config = dict(
    n_layer=13,
    activation='squared_relu',
    rope_base=10000.0,
    rope_fraction=0.25,
    attn_scale=0.125,
    init_std_o=0.00583,
    optimizer='muon_variant',
    warmup_steps=200,
)
MLP neurons of a small language model. Each row is named by its layer, matrix (up: input weights; down: output weights) and neuron, and shows model dimensions 128-191. Each number is 128 + 24 x the weight over its row's rms, rounded and kept within 0 to 255.
After each neuron's rows, "fires in" lists the words (lower case) most often at its 100 highest values on Wikipedia text that the model never trained on; "fires on" lists the tokens most often at its 100 highest values on Wikipedia text that the model never trained on. A number after a token or word is its count.

L7.up550 [126  84 133  95 104 106 183 135 105 137  59  96 133 142 144  95 123 161 155 143 142 144  97 103 171 122 131 122 156 163  95 111 117 105 139 137 143 137 113 128 130 184 152 114 136 134 125 145 119 150 137 122 137 104 124 157  99 168  90 127 126 174 156  99]
L7.down550 [127 109 155  92 124 129 124 166 144  77  99 163 132 153 129  89 160 128 111 172 159 179 113 123 141 148 122 111 119 147 133 115 103 126  85 127 163 127 116 114 107 137 133 147 153 139 108 138 123 154 149 156  99 114 107  80 145 126 147  85 104 144 120 133]
fires in: "for" 86
fires on: " for" 93, " For" 4

L2.up1222 [ 97 105 158 113 134 107 112 113 109 128  88 115  66 130 105 105 111  86 158 118 115 126 102 119 131 130 101 149  95 100 118 158 145 141 113 141 126 110 119 141 182 177 145 148 153 135  91 119  90 161 194 156 140 102 141  98 144 143 116 110 138 143 119 129]
L2.down1222 [100 105 159  79 121 151 124 142 133 170 106 113 162 136 119 108 196  96 128 157 136 134 132  80 178 111 127 152 148 120 129 128 138 141 130 117 161 133 141 133 141 129 150 116 150 105 140 150 110 126 113 129 113  90 141  88 136 153 150 147 117 120 126 114]
fires in: "that" 37, "work" 9, "film" 9, "who" 8, "he" 7, "poem" 4
fires on: " that" 37, " work" 12, " film" 9, "em" 9, " who" 8, " he" 7

L8.up713 [121 134 118 147 148 125 111 160 114 129 115 125 148 111 121 134 125 140 103 113 125 162 148 105 130 112 145 105 117 110 102 158 131 147  88 118 108 135 143 161 136 118 114 169  89 131  98 130 117 128 116 133 176 131 145 121 166 125 140 146 142 155 127 161]
L8.down713 [125 137 101 166 109 208 131 141 114 183 122 147 133 164 160 130 141 130 164 147 116 130 131 140 121  96 126  77 139 121 132 134 146 134 114 118 146 116 111 151 127 114 124 152  63 138 127 159 143 140 137 122 122 107 132 159 158 123 116 160 137 140 109 131]
fires in: "under" 30, "high" 9, "to" 8, "despite" 8, "understanding" 4
fires on: " under" 40, " high" 9, " to" 8, " despite" 5

L8.up907 [127 131 131 153 137  76 102  80 149 169  93 128  90 126 152 118 130  73 129 108 143 177 126 148 115 130 116  85 129 135 149 123 131 122 133 135 142 137 134 142 131 114 126  99 122 140 120 121 132 123 140  82 129 136 165 116 142 154 118 127 142 134 159 125]
L8.down907 [134 103 159  72  98 103  82 137 153 116  87 141  76  89 131 122 161 101  86  91 152 124 151 129 130 139 108 112  75 171 120 159 180  85 116 122  83  97 142 125 126 134 117 136 127 132 125 128 105 126 151 119 139 122 131 116 180 150 170 140 142 118 166 122]
fires in: "which" 24, "that" 23, "to" 13, "it" 7
fires on: " which" 24, " that" 23, " to" 13, " It" 7

L7.up713 [112  87 138 116 160 130 144 177  98 104 129 114 126 138 170 105  95 113 148 156 188 155  87 136 111 134  80 109 154 124  81 127  91 122 159 125 124 121 170 193 118 107 109 157 153 123  99 125 128 178 156 113 107 121 137 131 116 168 105 170 147 140 139 113]
L7.down713 [109 130 117 132 125 133 127 116 140 159 135 104 175 106 101 124 120  95 149  97 144 100 108  95 121  71 128 120 103 146 110 167 199 150 146 113 161 105 120 158 135 121 111 119 135 142  92 147 135 109 103 138  86 144 103  94 138 130 114 104 133 113 138 135]
fires in: "who" 20, "he" 18, "player" 8, "hearing" 5
fires on: " he" 27, " who" 20, " player" 8, "he" 6, " He" 6

L5.up1216 [147 162 138 117 122 120 138 117 126 121 142  90 112 121 110 137 167 136  92 112 147 107 152 130 126 107 181 138 127  97 124 149  85 110 144  94 142 159 118 136 119 106 110 135 117 140 140 108 123 126 121 149 156 154 123 157 105  89  93 127 117 139 140 104]
L5.down1216 [101 101  58 101 116 147 104 103 159 143 145 150 135 143 125  86  68 121 134 148 135 125 166 123 147 123 126 156 156 126 151 105 148 161  88 127 148 124 134 148 150 132 127 166 108 139 153 152 150 126 127 125  82 120  98 103 144 127 105 116 144 117  88 123]
fires in: "of" 49, "as" 33, "on" 5
fires on: " of" 49, " as" 33, " on" 5

L5.up520 [ 89 100 136  93 113  74 143 134 115 111 124 129 103  98 137  95 172  78 152 150 149 107 139 102 119  89 127 153 143 138 117 170 143 135 164 120 145 131 188 135 133 119 154 116 104 134 107 175 124 130 172 133  91 125 144 136 124 127  77 132 190 138 166 136]
L5.down520 [ 81 186 110 181 126 108  86  98 127 148 110 153 135 108  80 109 123 109 145 139 134 137 150 110  93 125 120 150 110 147 102  95 133  95 117 123 129 134 152 137 146 156 158 143 106  88 132 120 155 113 121 164 143 143 128 140 140 110 161 137 109  94  79 199]
fires in: "to" 28, "about" 12, "over" 8, "into" 6
fires on: " to" 25, " over" 12, " about" 9, " into" 6

L2.up139 [154 124 120 145 104  89 130  84 183 115 109 175 144 116 132  92 144 130 109 133 121 157 136 159 124 122 128  71 114 117 123 156 116 126 133 187 100 141 119 146 178 126  91 167 134 145  69 141 163 134 126 152 152 102 123 112 143 150  78 128 116 116 149  78]
L2.down139 [151 163 150 129 149 126 104 170 114 152 121 123 120  92  99 112 111 133 104 132 131 143 127 156 118 137 153 104 117 140 137 111 127 130 132 124 147 156 117 163 129  74 136 131 124 157 123  95 134 149 140 117 149 102 111 119  70 112  94 108 113 101  98 156]
fires in: "for" 22, "of" 10, "college" 7, "service" 5, "office" 4, "its" 4
fires on: " for" 22, " of" 10, " college" 5, " service" 5, " office" 4, " its" 4

L10.up176 [115 147  91 124 124 130 151 139 186 121 122  86 144 127  73 112 154 122 146  99 150 113 119  99 144 178 167 100 131 149  90 125 143 151 155 150  93 149 129 148 111 118 128 115 138 103 114 153 119 129 118 180 135 129 123 141 175 182 137 114 122  97 152 124]
L10.down176 [ 96 120 128  96  96 105 108 126 134 111  85 106 147 170 108 153 125 138 130 103 135 149 118 113 154 133 126 112 156 129 163 117 142 143  77 135 111 126 167 130 142 154 128 156 171 117 153 129 148 125 100 102 114 112 142 160 132 109  84 122 176 134 128  98]
fires in: "a" 31, "the" 26, "s" 9, "its" 8, "with" 5
fires on: " a" 32, " the" 22, "'s" 9, " its" 8, " with" 5, " The" 4

L8.up491 [132 125 116 115 114 141 131 160 139 141 149 115 116 106 149 154 167 125 143 133  98 133  74  84 136 128 122 135 150 133 158 159 127  99 126 163 151  90 133 119 149 139 160 128 160 126 115 140 141  92 114 144 169 133  82 134 115 117 148 144 116 180 149 101]
L8.down491 [176 120  93 140 106  94  98 137  51 101 136 131 149 134 105  94 132 141 185 144  67 157 133 140 104 140 123 148 132  93  97 109 154 138 157  99 117 111 145 110 130 159 157 153 168 135 149 113 113 164 147 130 133 117 114 134 180 104  97 117  99 115 144 137]
fires in: "after" 31, "and" 26, "he" 15, "she" 9
fires on: " and" 26, " After" 16, " He" 11, "After" 8, " after" 8, " she" 5

L2.up353 [170 136 158 122  92 134 147 132 103 163  39  84  92 144 137 117 129 125 161 108 112 137 132  99  58  98 157 101 116 122 102 120  94 117  79 142 136 118 176 180 149 155 128 134  86 145 111 135 142 136 127 118 167 104 134 136 146 117 105 148 129 106 105 125]
L2.down353 [129 132 107 157  88 137 157 139 140 105 129 108 133 145 135 105 126  87 132 107 122 151 176  73 117 121 155 118 127 148 119 149 142  93 112  91 126 172 102 149 151 145 108 129  91 137 178 117 114 124 116 140 171  93 107 116 123 115  91 152 114 113 105 160]
fires in: "released" 25, "signed" 18, "sign" 6, "simple" 5, "negative" 4
fires on: " released" 20, " signed" 18, " sim" 12, " sign" 9, " neg" 5, "33" 5

L2.up583 [119  74 128 108 150 160 141 121 169 105 104 121 156 130 108 100 136 142 129 114 189 156 131 145  93 132 122 126 136 138 129 148 107 116 120 113 124  89 110 142 170 147 138 148 132 153 108  99 168  96 112 139 144 175 148 142  97 137 144 115  91 101 127 131]
L2.down583 [134 146 108 146 114 135  87 121 145 187 114 124  91 120 121 121  91 138 140 128 144 112 134 145 144  88 112 115 148 123 115 131 164  83 141 131 131 117 134 131 127 128  65 140 105 148 124 121 139  86 171 125 158 119 107 161 141 144  60 138 135 150 125 125]
fires in: "both" 53, "either" 14, "missing" 4
fires on: " both" 43, " either" 14, " Both" 8, "oth" 7, "ing" 7, "ed" 6

L2.up655 [ 98 108 108 100 105 146 187 109 134 134 149  98 135 198 134  94 157 120 116 139 136 146 127 134 121 103 116 131 117  91 161 122 158 110 130 131 124 119  99 119  98 121 154  97 138 133 154 113 121 138 131 126 133 122  87 149 128 105 137  99 144 138 176 135]
L2.down655 [126 151 158 122 146 136 142 132 103 114  95  86 157 128 143 137 115 104 154 142 122 150 140 142 143  97 160 146 114 129 162 112 122 146 106 133 138 139 120 111 124 144 143 132 118 169 135 106 112 141 123 116 127 124 115 150 151 114 192 123 129 103 146 153]
fires in: "on" 70, "made" 11, "make" 4
fires on: " on" 45, " On" 25, " th" 14, " made" 11, " make" 4

L9.up10 [123 111 118 147 107 118  98 113 154 129 151  69 124 119  93 126 110 119 126 146 130 139 131 117 123 119 141 102 145 127 118 113 122 152  73 182  96  86 124 118  96 141 166 104 122 138 127 125 124 122 109 119 142 154 117 117 163 124 204 116 110 122 135  76]
L9.down10 [106 136 133 125 130 141 120  86 114 159 109  96 124 188 143 150 149 152 125 108  78 136 173  88 173 163 119 149 139 128  49 157 114 133 156 125 108 135 125 139 111 126 184 106 105 162 102 141 138 103 136 166 168 161 186 119 149 121 158 125 143 119 101 164]
fires in: "made" 26, "makes" 12, "make" 11, "making" 5
fires on: " made" 26, " makes" 12, " make" 11, "ing" 5, " making" 5

L5.up960 [ 98 164 107 120  94 140 165 143 138 122 157 146 136 163 131 138 120 119 120 134 142 164 107 165 148 142 123 152 107 127  91 103 130 154 116 130 162 120 143 127 121  68  92 158 159 144  68 111 118 113 179 111  99 105 147 104 160 165 139 112 132 129 157 114]
L5.down960 [152  60 150 130 113 106 139 112 152 154 144 177 136 176 135 134 123 166 133 152 123 118 150 135 131 106 145 145 144 124 124  97 132 121 108 136 113 149 137 118 138 141 145 145 166 121  80 141 171 118 114 114 154 107 115 137 137 115 122  80 109 147 158 176]
fires in: "well" 22, "best" 9, "which" 8, "it" 5, "up" 4, "updated" 4
fires on: " well" 22, " which" 8, " up" 7, " best" 6, "up" 5, " Up" 4

L2.up664 [100 127 142 133 125 154 151 172 163 130 119 100  88 135  98 130 122 104 146 126 134 146 152 120  95  91 113 117 126 121 126 103 148 150 131 154 124 162 117 100 124 102 141 115 115 133 149 144  96 110 105 111 127 111 140 135  71 164 153  95 176 124 120 121]
L2.down664 [145 132 114 114 118 143  77 166 157 136 111  98  97 135 153  99 119 114 189 138 137 121 183 114 114 128 118 124  84 143 118 119 137 129 116 102 123 119 138 124 139  57 130  70 128 139 144 154 126 118 136  87 150 112 153 170 117 165 115 111 144 108 101 160]
fires in: "division" 30, "district" 17, "region" 14, "department" 11, "unit" 6
fires on: " Division" 23, " District" 14, " Department" 10, " region" 8, " division" 7, " Region" 6

L2.up773 [139 119  90 164  58 126 135 138 131 116 142 149 157 123 140 160 130 144 139 142  86  86 135 125 167 133  98 140 131 141 126 129  91 109 109 114 158 110 125 146 143 121 133 122 114 111 119  90 122  99  68 147 154 112 151  96 111 123 119 117  86 139 101 132]
L2.down773 [126 131 171 123 146 134 115 106 128 132 124 142 141 168 101  92  97 168 152 156  94 100 116 143 119 108 113 191 132 120 128 105 137 112 127  89 120 155 149 139  93 142 170 118 162 124 159 169 137 169 122 129  95  95 137 135 105 134 115 140 129  82 110 118]
fires in: "by" 28, "solid" 9, "like" 8, "reveals" 5, "married" 5, "with" 5
fires on: " by" 28, "id" 11, " like" 8, "als" 6, " married" 5, " with" 5

L7.up1265 [151 139 100 130 120 169 131 180 109 128 159 128 165 144 149 135  91 134 142 168 125 108 144 118 106 101 125 132 158 162 112 134 129 144 117  67 111 159 113 147 101 109 114 141 134 143 148 136 158 147 108 139 166 128 151 160 129  92  81 111 110 107 150 133]
L7.down1265 [112 106 116 110 107 117 101 143 118 115 163 119 104 121 115 130 173 158 117 111 140 119 132 145  72 167 184 158  87 209 147  96 111 110  64 147 151 136 129 139 126 116 134  88 134 119 155 154 116 189 101 110 142  96 121 151  83  90 111 129 121 100  92 117]
fires in: "and" 61, "to" 31
fires on: " and" 60, " to" 32

L8.up387 [ 98 107 160 147 147 162 134 111 108 105 137 124 114  90 144 114 153 107 145  91 114 163  82  95 137 130 187 141 183 109  50 149 113 172 184 136 137 130 118 162 142 136  92 143 104 112 129 125 141 123 118  96 165  95  58 115 118 133 144 102 154 154 114  96]
L8.down387 [137  93 160  77 112 156 137  88 156 131  90 121 135 104 108  97 187 107 139 160  97 113  90 153 141 173 126 158 165  99 148 107 115 141 109 109  99 124 139 139 125 158 126 141 125 132 124 107 151 122 109 143 117  82 141 106 157 109 161 166 126 129 142 117]
fires in: "is" 30, "was" 24, "s" 13, "not" 10
fires on: " was" 24, " is" 24, "'s" 12, " not" 10, " Is" 4

L8.up1050 [ 95 109 108 110 136  91 137 121 162 159 112 114 100 121 116 146 136 104 165 147 165 130 139 107 131 109 201 130 161 119 105  99 150 118 169 138 135 121 143 104 134 154 133 104  80 145 121 141 132 107 167 145 151 140 139 153 123 129 136 133 139 157 117 102]
L8.down1050 [123 159 132 135  97 130 164 144 145 145 125 169 126  96 104 159  93  86 127 108 121 140 103 112 102 134 102 125 100 165 123 120 128 122 148 106  93 124 132 133 115 142 165 130 109 175  89 135 138 107 173 116 148 124 144 136 112 136 125 133 153 123 141 129]
fires in: "is" 37, "are" 18, "dates" 5, "be" 4
fires on: " is" 37, " are" 18, " dates" 5, " be" 4, " refer" 4

L8.up195 [102 113  84 148 132 109 143 148  91 132 135 102 120 115 153 143 122 107 112 128 152 138 147 129  98  97 127 131 123 114 127 144 135  80 110 161 120 136 141 129  94 116 139 101 168 153 115 142 114 117 130 152 113 121 133  95 107 131  91 175 140 155 161 106]
L8.down195 [ 87 120  93 135 136 116 176 127 126 117 144 101 130 144 142 116 147 135  98 142  99 109 119 133 154 131 149 150 138 122 113 100 151 119  98 122 103 154 102 100 179 116 109 126 155 118 115 135 152  94 116 135 115 106 120 140 108 114 131 147 121  99 143 126]
fires in: "as" 62
fires on: " as" 36, " As" 16, "As" 10, "il" 6, "as" 4, " coll" 4

L2.up320 [148 124 125 110 132 142 116 135 141 105 172 182 118 143 141 173 130 119 135  98 160  90 143 132 126  92 129 111 132 100 153  91 117 103 100 144 132 130 140 140 117 128  96 125 117 117 123  83 128 158  95 140 119 129 141 106 139 103 126  99 101 134 137 125]
L2.down320 [124 113 112 100 118 143 120 114 146 157  94 148 168 102 113 122  99 107 133  88 112 106 146 114 129 143 136 144 148 198 182  87 133  64 117 162  80  98 119 129 135 142 109 123 109 161  99 110 126 158 114 150 115  99 129 110 118 151 153  94 116 109  98 140]
fires in: "three" 22, "four" 18, "five" 14, "six" 7, "eight" 5
fires on: " four" 18, " three" 18, " five" 14, " ten" 6, " six" 6, " Six" 6

L2.up125 [133  93 102 148 101  95 124  86 163 130 141 129  93 132 102 124 107 134 136 150 137 142 163 106  95 139 120 120 118  75 147 115 144 154 115 213 117 149 129 140 161 103 102  98 164 125 129 141 131 121 125 154 128 106  87  86 172 114 143 138 125 134 126 119]
L2.down125 [130  99 147  96 109 110 143  71 127 119 101 101 153 101 153 124 158  78 117 145  89 150 126 130 113 146 144 170 123 122 128 131 113 117 108 134 130  99 108  72 122 119 121 139 111 130 126 152  73 101 132 113 149 122 100  87 173 140 135 124 103 133 131 107]
fires in: "such" 39, "time" 12, "as" 8, "while" 6, "his" 4
fires on: " such" 39, " time" 12, "oc" 7, "As" 4, " his" 4, " As" 4

L10.up477 [ 83 124 138 141 144  94 101 167  78 117 148 162 140  99  81 151 130 153 107 135 139 128 146  97 129 156 132 116  87 134 131 152 173 156  67 121 144 118 172  87  92 122 142 119  98 147 123  80  97 140 145 174 138 113 118 184 138 115 154 200 120 156 131 108]
L10.down477 [129 122 143 131 108 145 122 136 129 138 135 152 132 157 138 116 112 113 110 129 164 129 119 122 136 144 130 136  77 157 164 160 102 146 118 120 138 128 188 144 101 126 114 128 151  97  87 127 128 162 149 172 168 143 137  91 136 148 149 131 114 148 126 136]
fires in: "august" 16, "may" 10, "march" 8, "july" 8, "june" 6, "april" 5
fires on: " May" 18, " August" 14, " July" 7, " March" 6, " sl" 5, " June" 5

L7.up337 [118 137 136 114 121 139 105 133 150 122 114 100 154  95 125 142  93 115 148 162 142  98 109 105 117 111  90 143 125 137 137 162 105 113 157 142 159 121 142 169 138 126 155 137  97 151 119 144 117 145 141 102 163 123 123 134 111 106 110 108 127 124 110 145]
L7.down337 [121 133 136 153 170 162 150 120 143 125 144 132 131 136 135  83  89 128 154 141 112 128 113  98 125 154 120 139 120 123 147  95 127 144 160 106  97 141 147 121 162 100 106 156 112 143 184 128 111 131 143 112  85 126 119 131 162 129  86 115 123 150  95 129]
fires in: "of" 92
fires on: " of" 90

L7.up272 [104  93 106 133 118 150 113 149 107 152 123 115 141 140 161 143  97 105 136 148 124 127 167 147 107 135 101 135 131 126 129 152 152 128  70 160 157 113 118 122 167 141  91 160 150 149 110 127 103 123 143 119 146 155 153 157  87 151  66 133 115  93 146 123]
L7.down272 [126 158 139  93  88 135 170 144 131  62 113 152 132 174  99 121 139 133  99 152 116 149 132 102 128 158 140 124 129 123 193 116 130 121 148  75 165 118 144 173 136 136 113 168  81 135 145  96 164  81 126 149 138 139 118 143 144 126 126 120 127 135 123 165]
fires in: "of" 15, "in" 9, "to" 9, "like" 7, "as" 6, "than" 6
fires on: " of" 15, " in" 9, " to" 9, " as" 6, " over" 6, " than" 6

L5.up1137 [112 104 137 151 124 131 141 138 123 119 132 115 126 140 130 114 155 142  97 135 135 144 120 150 146 119 154 123 122 133 128 126  75 154 100 161 153 156 150 176 110 113  98  97 115 124  98 123 128 131 172 140 154 135 129 154 131 158 132 137 191  98 125 142]
L5.down1137 [112 134 114 149 106 119 127 169 122 124 158 153 127 128 117 133 108 123 116 143 138 154 134 175 131 134 172 116 129 114 160 167 126 117 109 135 139 146 120 125 143  99 125 146  54 114 108 104 131 133 121 117 149 122 146 142 109 111 119 156  91  81 116 105]
fires in: "of" 66, "under" 8
fires on: " of" 65, " under" 16

L2.up188 [138 136 155 124 126 162 154 141 146 107 174 126 119 135 123 138 132 152 149  46  90 128 110 130 133 133 137 122 106 134  90 101  72 124 140 119 138 169 147 151 163 117 185 137 110 134 141 114 150 150 125 112 136 145 116 146 124 166 136 114  99 131 120 138]
L2.down188 [114 136 134  97 142 143 137 158 135 117 174 173 111 122 114  75 142 143 127  58 126  90 128 113 192 140  89 131 131 122 120  95 150 104 125 127 123 142 117 133 188 105 212 169  88  86 137 106 117 128 100 120 126 139  78 165 117  87 132 138  94 122 132 120]
fires in: "university" 32, "boys" 7, "championships" 7, "students" 6
fires on: " University" 31, " boy" 10, " Championships" 7, " students" 6, " Boys" 5

L7.up753 [134 152  80 177 135 148 100 147 161  88 187 149 144 143 113 110 135 151 128 121 128 165 122 123 115 133 175 130 105 139 143 109  82 147 141 105 100 104 140 177 140 103 124 108 111 131 140 115 120 140 144 155 156 147 126 121  99 118 128 129 106 177 132 131]
L7.down753 [154 154 135 124 122 189 139 163 117 121 159 134 128 152 162  87 135 150  95 123 132  95  91 124 146 185 146 150 124 127 146  77 105 147 131 106 108 115 115 138  97 147 142 181 110 132 147 141 122 103 201 102 122 128 102  97 118 113 122 115 113  98 120 104]
fires in: "and" 78, "or" 18
fires on: " and" 78, " or" 17, "or" 4

L2.up167 [133 157 108 128  63 136 111 103 124 105 107 135  92 127 134 156 131 165 112 155 165 103 140 112 130 124 132 141 122 138 130 141 106 114 101 149 183 129 134 140 106  97 142 135 152 152 133 103 133  91 144 143 172  82  85 107 133 110 112 179 165 145  88  92]
L2.down167 [ 83 104 105 111 181 103 130 136 128 164 168 100  84 128 157 108 108 134 146 110  91 147 159 120 113 133 129 147 154 172 189 132 125 151 103  99 100 133 111 169 114 111 143 143 125  95 130 127 130 160 163 125 129 116 136 144 129 131 120 140  95 120 147 136]
fires in: "her" 23, "she" 11, "who" 8, "s" 7, "and" 5, "never" 4
fires on: " her" 23, " she" 11, " who" 8, "'s" 6, " and" 5, " never" 4

L2.up293 [133  89 133  82 113 116 148 177 123 108 105 120 124  85 125 178 172 119 146 141  60 147 170 124 125 118  88 117 102 110 109 120 132 139 151 127 131 153 111 185 140 136 180 125 128 129 155 167 151 141 131 138 106 101 129 139 118 117 127 111 132 166 114 128]
L2.down293 [ 87 161 151  98 112 126 127 141 118 106 161 123  84 124 140 165 102 130 148 156  84 134  93 124 119 125 106 152 141  97 129 156 103 102 147 126 143 154 132  98 135 147 146  86 147  81 130 145 117 166 105 110 123 115 114  74 191 118 136 140 125 138  96 162]
fires in: "s" 51, "years" 13, "district" 4, "unanimous" 4
fires on: "'s" 48, " years" 13, "ist" 5, "ous" 5

L5.up169 [155  88 129 116 122 156 174 128 109 134 130 131  96 128 149 107 117 144 109 101 155 187 109 161 107 131 150 108 181 125 137 143 147 135 167 141 124 183  90 143  83 142 108 116 127 145 125 161 144 154 125 166 130 124 171 165 108 120 135 100 104 109 122 115]
L5.down169 [ 94  81 119 130 127 119 130 145  99 126 119 125 111 154 113 129 115 145 150 158 144 104 114 123  50 157 145 120 153 189 138 117 105 150  93 145 195  90 151 170 159 115 154 121 139 132 135 126 121 176 107  79 131 105  96 165 164 117 123  94 142 103 111 139]
fires in: "it" 26, "is" 12, "there" 8, "for" 7, "are" 6
fires on: " it" 27, " there" 10, " is" 9, " for" 8, " are" 6

L5.up229 [124 145 102  62  81  98 116 122 100 132 136 137 113 106 150 136 142 141 116 133 171 102 152  72 140 112 106 160 146 112 108 134 134 129 126 116 101 153 143  90 155 165 118 137 161 127 181 126 135 125 143 191 127 157 144 122 116 138 128 121 115 154 112 134]
L5.down229 [119  92 165 141 159 123 135 118 123 105  79 117 139 144  95 119 154  97 144 127  96 144 117 168 104 146 121  78 114 143 129 109 141 127 146 150 121 119 129 143 123 114 106 125 105 144  85  89 119 145 114 116 118 144  97 140 120 129 114 133 112  74 146 113]
fires in: "her" 19, "s" 17, "she" 10, "his" 8, "signed" 7
fires on: "'s" 15, " her" 13, " she" 9, " signed" 7, " Her" 6, " His" 5

L8.up118 [109 125 100 117 109 110  92 117 109 120 152 135 105 111 111 127 113 143 134 141 129 124 125 129 114 155 122 172 126 140  98 128 110  99 134 156 153 149 156 157 140 138 149 133 112 138 112  98  80 133 111 120 140 134 113 189 119 176 129 103 154 116 139 139]
L8.down118 [104 134 119 120 128 121 122  95 123 121 128 184 136 129 117 129 116 144 150 119 124 100 146 138  84 121 122 162 123 150 162 117 112  87 132 104 168 117 134 154 135 134 139 128 146 105 102  89  97 126 141 144 142 134  80 114 188 116 112 159 151 114 138 148]
fires in: "to" 85, "well" 4
fires on: " to" 70, " To" 6, "to" 6, " well" 4

L5.up194 [135  98 134 150 138 136 114  91 134  99 139 118 143 148 165 134 113  85  84 115 151 201 126 102 115 197 121 109  79 141 127 152  96 148 122 165 140 144 113 151 128 133 139 139 117 134 131 170 145 142 102 118 105  97 138 104 161 148 151 133  99 100 127 151]
L5.down194 [103  97 100 117 145 107 133 146 110 117 111 102 113 164 133  87 109 134 109 112 158 139 138  98 106 124 154 108 147 139 102 106 114 138 139 108 140 164 129 161 116 149 152 143 140  95  75 117 138 116 139 123 165  95 162 108 119 126  75 171 131 143 118 114]
fires in: "with" 37, "a" 31, "to" 20
fires on: " with" 38, " a" 32, " to" 20

L7.up129 [178 142  88 159 118 160 129 123 127  74 149 138  97 106 138 129 119 131  83 125 107 127 144 166 143  92 186  96  87 110 135 155 156 122 129 123 139 143  93 111 114 114 142 159 142 122 117 112  71  98 211 129 133 144 121 124 149 151 129 130 110 168 189 158]
L7.down129 [160 136  93 124 133 175 128 123 133 116 136 166 124 135 128 133  73  92 146 133 122 127 146 152 127 148 153 169 116 129 142 108 164 111 136 125 121  85 114 108 125  85 116 128 108 141  99 132 123 114 150 109 170 123 138 145 130 145 137 136 119 154 132 138]
fires in: "at" 89, "of" 4
fires on: " at" 79, " At" 8, "At" 4, " of" 4

L9.up1229 [143 104 150  87  92 129 145 120 104 123 123 126  99 119 121 137 167 115 127  97  98 155 164 121 162 143 159 145 117 141 105 171 128 182 120 156 130 127 118 167 141 133 108 140  79 130 155 170 103 110 126 115 135 113 123 143 133 104 101 139  94 111 135 160]
L9.down1229 [129 130 103 110 141 128 101 145 101  97 124 158 130 165 109 135 106 111 160 163 110 123 117 111 123 115 159 144 128 132 130 156 135 112 148  78 126 153 129 115 107 133 131 112 140 143 146  76 141 152 142 122 117 123 153 119 167 109 153 114  91 127 131  99]
fires in: "had" 60, "have" 25, "was" 4
fires on: " had" 61, " have" 25, " was" 4

L2.up589 [155 111  74 108 127 143  88  98 145 127 122 144 107 134 178 144 109 175 118 155 135 124 149 115 179 108 127 115 112  91 125 132  76 137 156 136 130 143 109 112 145 129 147 108 137  85 154 144 124 122 124 115 117 138 114 145 129 149  96 111 155 161  90 136]
L2.down589 [126 132 142 140 179 166 129 136 141 163  60 122 100  99 111 136 118  63 110 113 110 145 135 119 134 129 118 106 146 118  81  88 129 120 116 125 104 137 129 109 107 100 197 162 120 151 104 141 121 142 148 156  96 121 144 153 159 116 148 166 133 106 109 158]
fires in: "a" 27, "former" 18, "anti" 5, "then" 5, "career" 5
fires on: " a" 27, " former" 18, " main" 5, " anti" 5, " then" 5

L10.up468 [129 133 152 108 125 102 116 105 177 109 157  85 124 128 120  97 144 182 115 130 121  99 175 105 141 132  99 109 101 161 118 143 129 132 113 137  89 147 131 103 110 126  97 112 106 146 142 158 124  84 145 120 146 140  90 133 121 185 159  94 120 132 147 120]
L10.down468 [129 121 134 111 141 109 166 187  82 155 129  75 148 163 128 133 173 111 129 121 108 124 154 161 145 174 122 131 146 132 138 137 105 152 120 136 157 120 122 142 149 116 141 131 138 121 131 117 128 151  78 101 139 121 145 135 128 132 155 133 135 110 135 134]
fires in: "first" 52, "second" 7, "last" 7, "fourth" 7, "third" 4
fires on: " first" 52, " last" 8, " second" 7, " fourth" 7, " third" 4

L2.up1030 [122 111 138 112 154 133 135 133 153  78 120 168  94 185 134  85 135 107 103 137  92 153 147 154 152 139 136  97 142 119 117 156 113 162 149 107 128 109 118 144 122 108 122 101 176 148 105 131 126 128 131  59  91 158  80 104 140 164 138 116 146 132 128 138]
L2.down1030 [163 140 155 134 112 105 121 132 150  86 103 129 127 155 131 111 158 173  91 120  60 162 128 176 125 144 179 134 121 123 145 131 161 100 144 129 137 114 132 113  97 102  50  93 108 161 104 143 135 106 113 136 125 137 151 119 133  72 136 124 139 147 121 145]
fires in: "its" 63, "s" 11, "oglu" 4, "way" 4
fires on: " its" 54, "'s" 11, " Its" 9, "gl" 4, "-st" 4, " way" 4